{
  "d_model": 512,
  "n_head": 4,
  "norm": "layernorm",
  "norm_place": "pre",
  "rope_base": 10000.0,
  "rope_fraction": 1.0,
  "parallel_block": false,
  "init": "uniform",
  "init_std_up": 0.0244,
  "init_std_down": 0.0,
  "lr_mult_o": 1.05,
  "decay_shape": "linear",
  "final_lr_fraction": 0.05,
  "train_tokens": 902600000
}
MLP neurons of a small language model. Each row is named by its layer, matrix (gate and up: input weights; down: output weights) and neuron, and shows model dimensions 176-431. Each number is 500 + 50 x the weight over its row's rms, rounded and kept within 0 to 999. Numbers have three digits each. A neuron's up and down rows have the sign that makes its largest values positive.
After each neuron's rows, "fires after" lists the tokens most often just before its 100 highest values on Wikipedia text that the model never trained on. A number after a token or word is its count.

L5.gate1254:510639517578460515495534481477486493514513502585465506414546470552522400437592514582451451505495582482521525574516433481438527551527572461518636469546570467511489536468529557531548374496400543415493478399539451455521464480475555509495591570511430460376443515500474633469450506532513521502537599571541438463465445485521551476491510551564494536512562570475458452453537484493466479499480429479441486588547572435576493514541463521435499498454574486489492444418498454444558435430586451563493491499478517527466574403547421513557497509441553417567481615416488433486491529535544488529535424411533568497563444479497421588493486524392458399550498464470503464482562461446520561480516493356539504519493550478467528450516481486491534534520574561544480487514531455541481510534453539
L5.up1254:499535581408441573532571546472484537457527479600472425411498463528553496510492489415477509430530564427516512518503410521465395542494436468518522508484456477544501543489522568470447522530534563549546444529477442509548521394416423565546480584482422552461514477517408501494446487492484468509474454427527457360576512486475484487498429533585566502500628570443512504518465500505455491535563465433532527465521500537471562474518577559557458493522510514601375438548490480569595481574547596469455456511509558466448542540476471431544551457501528467564487559480448526544490525462574533536490526567506502525547571491454485445469517536505512465562555435543422513521550442425571538539536469543525558430524584455581462528512542518416454544482420431526415526495487478555526496518478454
L5.down1254:504485558487537429541494553513595486502518496542487477483531487478472524573479443446535573534494558401487459460513503599502519562462560443439446415465409561496490517553543518511506434479537456343504484537509462549515504386567577442479471565350583588554421423534507566481500520498484453521551554532465557508490554597473601446470477495515507467556453572471485543521503475501462484473545511570448605521562547578511444486521535407526541529461410515434441493536517464541550597562590570491418499471397523550398445539566466529536491572393565538551566481455456474462535410613481462449507439468554528553538508478467475472449409550562510565509545462587453429460482468463530499424549487555552455575436467506495471460520485468527442590495579545510563422532586562382514453497459477
fires after: " " 43, "text" 9, "," 7, " (" 6, "s" 5

L5.gate872:550503584473452514516506522549570567520408498522510529457570495519417400512480510469474540442409468525570514574574544532511444520444584427479505485519429494478507495501422495547520466571432535565446434532552514550589526536489530468437526530459537557467561565499424481481531538448455512555454420572460548523456458491488482476511448465560494515551429495470491452526515477481431523498534480444534441463527536509605483486524451476479443484526557495535542511487462503445521453553514492423386497495495534551477539473497547498508404532453570415409589536630484489489419543371562485426494476603588545452467553452472410514433525421441496464451452458548535344577424460591394535538486513457472451466533524477528551516439432532579476458498445555433531541506555429478580538496519507
L5.up872:534422549450548509500555473502512493456495509530426546489500469454553575446537531424357529605630561549427454518406497522454433437489538455526444451505457474474497523538478517520546532503464571613505579515479597545458492570467523434577507539491387451550465548597468558517589472512554471516398453511438493534440436397445508499406542462551494559504569572439502459475470482421593503544502622461417596450414514474446468487583498483460440581479548454528544447498560471581496536498482515542566499428504532522467531585545490464512426452582464513547471441567442493533454499573458499528468474532524409495468465437494575521497480522556564521480592459574429487537488519545440553566487475509591490520471527417531506471509524403493547559471529486471578402459548397618506480502486667
L5.down872:590456464502472542602594515426533544442455440550531413425529495468517568487558526448560515531414540561464533488429473449536540464484537429514489515521510513537490550534415584434456454506526471482453420488532452462563532478533498443530537522520464597488400406565562448510493491441532557418614490494603551474548463471466498394432434455504499476461449431423499452582541471468458458421532448543516496468517526455517502635523476503448492506531444494530460456429442611478512563526506543453546451544583455523479464575613506500471484526494593476470515481532449552514451606510570518471473483476515524521583451556499469483573516489488472462428544459563534424560442474481501599556525424442602514565591495487513476553368500527479482579492471517498577525512444586524460533523552499
fires after: "," 15, " was" 14, " as" 8, " is" 6, " (" 5, " United" 5

L5.gate968:513513502502505511504462574516508528487614460574484475520509497490468452525418526457512461506521583505494563465502491539455455577472540425552564481472496529522356436539473491547626612458437395495480523534438474506513571532481552506494525533489525535408604549540412439442481562562520575500443479490442528546499499560526532570517413587574493558558394421430477461477539528491459434522493523491492618554470496494480525398532423488532545526559477455529405512463496516589521474468475492482474503606512520584404510457513549578431542509554519554514552517389471482488452510445495603545477630434441538443563501438474384482383545515471513536529499472444485499449478422421546640459457510502474475451502477439451531490465579452491558485459498472547478634479594478523529475568500513
L5.up968:514439516450539565555480492468507446416451483542444587601437438502603425518624525571501424390481523509585525403431485444528542444510636479552508535495418508508450516554473495441518467456417531555508514528515541594585466470486492500531416536505437494455511511463559500558525543514529427550568511523506541495567434371525539483430493581504536591457564523477555528509462521497488589550449538471473478469560438516464445478531513558503409494582532562489464529450503442514553433554527480457534391448504411507463572514459496501495477552521507499516619518489461506565555510515527459464478418473490474402539427529452495578558485485589561553495506462581432397518499536529526435436526535454441517547585567476573442535467514505559526487531512543542527465469471514436554510535534612
L5.down968:481545449611561598511496475486436534520521436486462378612488558540492491472486515469473479582501539498402452521490517460413539519522489507446451556468531481544470439479514544472562538586553527513527499546414545518455503478461476446433550520497504538399510474518448524527519540442515537466447497493485484605565556496551505518452542611539478509535532441520412518539537547432474386469440459453532435440453431508485538460544516424515496443560509523518518509562529496461494529507519545546414521505438467522395486485424453558445482457519425531458518500421478443473564560519503502500557498552426444491499534514482434541465518456567511464544562469485561483498402490453511545476419503538512450500453450498453488527460475482452470528536536447563538577473522532470502549538559510
fires after: " it" 18, " It" 13, " This" 8, " was" 8, " is" 5, " one" 5

L5.gate452:513563487494544558503453585506545536449566541611474504505325510519426451483644496410569457440408529506505513481447463489489552455536535532468418489462476563453460586524438472493480468513409483494428443567489462476621549504457526541414504561560483489461556474447455464421538403395516569468453491451572529528539515466628564540497391494542450401529521426510482458555475485500574522559563493460443503525522551440529534436516475524556527515482471457495472486513479487523550357518447490540476463469526492571532506494398658505520425476454519453451527506473517546550504483500474522469552443596548485508469483497536526481512495485499503502534475437528628549517492501509470600494477484538524487374521615508509532530488504348498493536435493491458461511413520549544549501527569512
L5.up452:524533512442530537498490511470485499533520478476466492449514487493546555484445443497444502589568536503520496437522535448450393558566404492481525469475543507492505602512462440450501473468544441525427438470516509536600531535547485508445525435451465524546499486523446483493518615549573437430417510553527462463517570495445506491518618519525446538403480485482517570552440466493483474412644406572521445429467408480447529515437483515485430450536483569545473546454494519476526496413545434452536471517515582530452616571500451537554478566455537439467498530455406547496509489511617617511501560406465443489423506555493635430554578487517464527461481491434472489529477437510498501616437528537486477517484556437495435536425553524482501545519509512509536501478547554428471497432415527
L5.down452:540463521500606527510512461558554540478502420542450488559528532471575512529438479489478434538549477566412467537491437498520580439505486493510521585536476475545521438511530465509637540558474429529515488372486544512448460427526449416367567611555498436444487404606588534519479441585505550433513495538470476451516526498414547475475449519610402408464561535537410404486528486459381487518519455514575524468554579556457501545505557470483483565478493512525540516466478506527528555510475543513528374572442500410551513426505499489527441419430519584417482490522496491522510457509530492463417496379575566488555513571439517547520540534412496498527562516461482445485470567474520575516511425576518489490494577501544544566567511506486459587349452574524519438502548462539421562449537537
fires after: " " 43, " G" 9, " E" 8, " D" 6, "T" 4

L5.gate34:509513608439551501464598502526614497431583521604402559510433519505455490500487533470525492497568596505521525400395441518440519612397517486501509453474475413489579382498415467503558472479539556383575455430497485516604508512440497452527478521403425407494527515479549557487436495418531568462558428482495519507477458493522466493512480510501445482424470488513493462437480491470470507521516430484517496496555475630502496541516556496485549476580450467514541449545436477432505523561561547526499483529527466531531537495488563450509520449402506541510583545448450506497447555462463585449449480520562477579541447483515540453468481567425491535511449491508545430427499446573478462342466500456501476490514573492546457461629551510464453523456521557598539495536531556543530587562471455
L5.up34:513445515508536454530448551476533471504545576497498498605535477584376517442422458467497530521502495526434452424559499412430556588417515506484574526442508471527441489495518514560512491527536433474474536569374455494549518559420552458466496524544504433439542500519520456467493509545529580440622529474467595485455467478501538496538460520533528525450483434500470527451591511479468532429661532504553497472423481490581454548482527479571442510520492521390480508552573451488496528486547417418492443501492452448436548517513556514508572516506465537419471527446428544466447511531516571406469553460556457464449563405502505502523447521508420527475415514513469511476525498493462571485516541413531436524511559511524341489497487547519500441526425510508582511448493527559458489451489444
L5.down34:598396508452564499400520421528568534514535498520455430527440474475450545469423518492478496474499626478508551563456442416457567474489485498454514467501501487464572413505554548594508455516545497440488467403509592528577474517513455514512509513462475524502512462512475571608554603531579590455553497450498449606467441556541441431467495438481526490458566496535482478510490463512435537467472528574444399583540536485514451428588512483492592487564497474518492602611467579572428427434501427585435429586537449419484467475611493529489545467498457561527496492551541472428475529632449483580442472478570467446513630492578528556506570493409524510520495426485498501509514569429501518446523508524455511498503535565552455562522487523529557453619514452367492483495458537403473478537462451
fires after: " " 50, "al" 13, " de" 11

L5.gate795:452526455520509537558510552500525437518485471579359594479519450504458373477482441555536481446493516505395450446528445540490506513516594501496553473618483576536596567545483545562545475564488505467475483535591558493602620426463533541420464472533419494453494550458525466499500529537426516536565497523590524500444572531472510514526469535450460512509475455526551578495524577488456585546579437521535564642576505554548440504422450536511510495519508497455552584527564539487496520539481438516559432462556526513472463550452573505465433575433427363430405518453470438504575530439492489494537552434475521507449479463508467509491498461360521516509447496436492486564544480553541429458519590586421489453459519561463462437546530439535478457426440524474505523556526465468502546462477365
L5.up795:552419446466488560500486453528472543390442538573612499520498560409446464497447553486475578595456504515515513506611549575580529582395482529499545510652450465478526437450462445559511458518435497525462511563443497583500583458601484486487471504527490548435473475461490549564430485454501457530493514577554490496458484498510466449436453479504481516536467499484585519479399521444570509455507507436500537527509554531511451517419458505581469471531556477486484529526569586498509505475504528460597558473530514474519414499473568488556470517538515462446524512444479486516464496552599625410521410516546507480487509591425425513517601433575481521502416444516487521532563556490605526388455474510439488518533502577512493480544431471466552512471502420429472401514483538499432472515353417
L5.down795:511549439563425457578405416531553495483463516544503454538467604467462495551510462482490456495527451509477463498512524503555465530423469500589509442549512513490533512458429572610434412568555571532492479560533520492457459483565564459480427507524576514391475493474507601384457509536590438515543514488515522462486525586528578566467548507516534464579518546549503518567627463444579459448509576527571495552549516541567455466473504447504517509476532565602525484551476501510502408536547498564453554461452512507559511493480403541447534533442484453493541556511538462346480558431517535500505537622543457453515496481495462485455578562487480492575518539507513550542355561499506525545478524383545448539428447521478565482490487480512466535502546416479407474464487531527481440534594463
fires after: " " 38, " p" 5, " c" 5, " (" 5, "ac" 4

L5.gate555:526472547418567525506560504545590605487521501653373526456490482454451463519587475543551416491485518544424430501471535536533437391534539528567508501411482526460490532458415475548547499559519526534527549539525413440575565540429436500524563513426522413440513466474483452438493437418443534565510437638535524478486542532427627479430421493488495497529520432555470583483461603493506523487555449493566565540387507470485482474550490497523479425519534462510515438419460428513510510488519495499581471625605466594439514500548513494493412544404579511514594402501416460467487419453471413518513525531572526509513480510472437508470464515483542515422443486377578479509535509524510521505521516478476480441545513498569494504487435449462508534469605517505575515532453477485429473462653427
L5.up555:486500514463483563540520553455581523415612584439506488535587452487452530511553585507521541537507528530463497427486516533489490427512453416501556510452569449489514564443467551417485455491529573587507440537518485515471512481525445485550547432485555458519451461497546504500541504462462504466490583550461547498455553495560446451517578426503429511541539475451449467538435515483627496526568591547523470554394520567484488552577429500483498442544521522451466482539441490540464454462499459548530464400568534536435446449476461640490484604528566544457509545442436460570509450551503566383546521592577484559522617493419467516481556545491543402516455559558447491467441534474512545436473516460336430443458507577560574394483520501569524509497530502534439473545433493499408492502527531
L5.down555:455528462553467505570469406555492418520440410475492478504524467510508548528451551478498448480496502457485492529530560490491450550533405461464544350529570457519399559395501520499545487430514558486477534515476456436494527563447498420460524527477574514592486516486531468513563542547471521503446519430583452500462537569433393532398550440518513450495495433463510527540522455510397461461497495579587431524447466487565448593501404488335563474491485537526505572526472597523499577462468455468399603496477631564467528507562597448507622456492405485510484502548559539520438485564508496478461555521527451615411485451411477562459551538578495468487542560505526453496437509562458513474520505544597437542518498456585457605474426456502545460533360562472536471474451515503433487507468447
fires after: " " 36, "2" 18, " U" 7, "0" 6, "|" 5

L5.gate1219:471557521516484577531474577508479551517574505613413501517512511553488425561437635572512448524431575532522463493474488501360420515505460554493551520490476504531604594464511514583533432486460506540586401508506524471544573436477386531521522536478486511493469520508587505469382515422506553498518500486645481492464551494459476494542480527511610542509425469490503555572536546472472478519492538460493514538577533534586528471490398517450527415449493545472537555506474420547502521569496510426555529481488414552424507473398529467557537466577518461527536491469498506503507462545490521493491578497466581493609486412506551442440429415538461438578415442482489465567519417480526533459530549403536528439544493483494452506529540470561438459416601543467545529497533523540404563558556544
L5.up1219:454557510517407501454481538571442467450471508556587502652494507479564468410459506502468522459531527500606602508460495518439437500530541570555572541462518515455556451393494544465529409530497492553475503524553548461540537452435548464556582538427568593425503514491430486573523391498503510497502598525499521482560465624500523499542455496566536506594579520514436414531495530505473524526490488611483556512518581481393484496581482517549474486519457509535400514583504454535475485513467385421493500448411505482438373594571503546549521462497524552519532569539446501581474517629537521555496477488415514507419466428505544525522526529515595490456499523492573520585516500464508472591507435407524450536556487530524668532484482439504505550466483518511501481645475576532544560494486519
L5.down1219:571519626387474519520448504455566514501457589461541528501569524381439451506489460484518468533499520504504461425603521561569545415472533512542476543484544559487449596540515411582479411527520491416470540446512467482473510472516562441552512472574498483529548464476550446503461545492401516536387486491466610594596484454478559549443559479477504476521490480576498511476500498478481500473550556481463504454527448575430498519390475479456488480470478475514452493463528567411527504495517491544512369483457536483506465502483512575486505500449456477486590521420507523504580490519478548539480469484512447542464517526508481558561453479468521420602585484507543529490438474506438411529495408546482409451509514519448465569451426487453485530304469554540479456538483461422461402395402531
fires after: " " 41, "s" 6, " T" 6, "." 6, " re" 5, " (" 4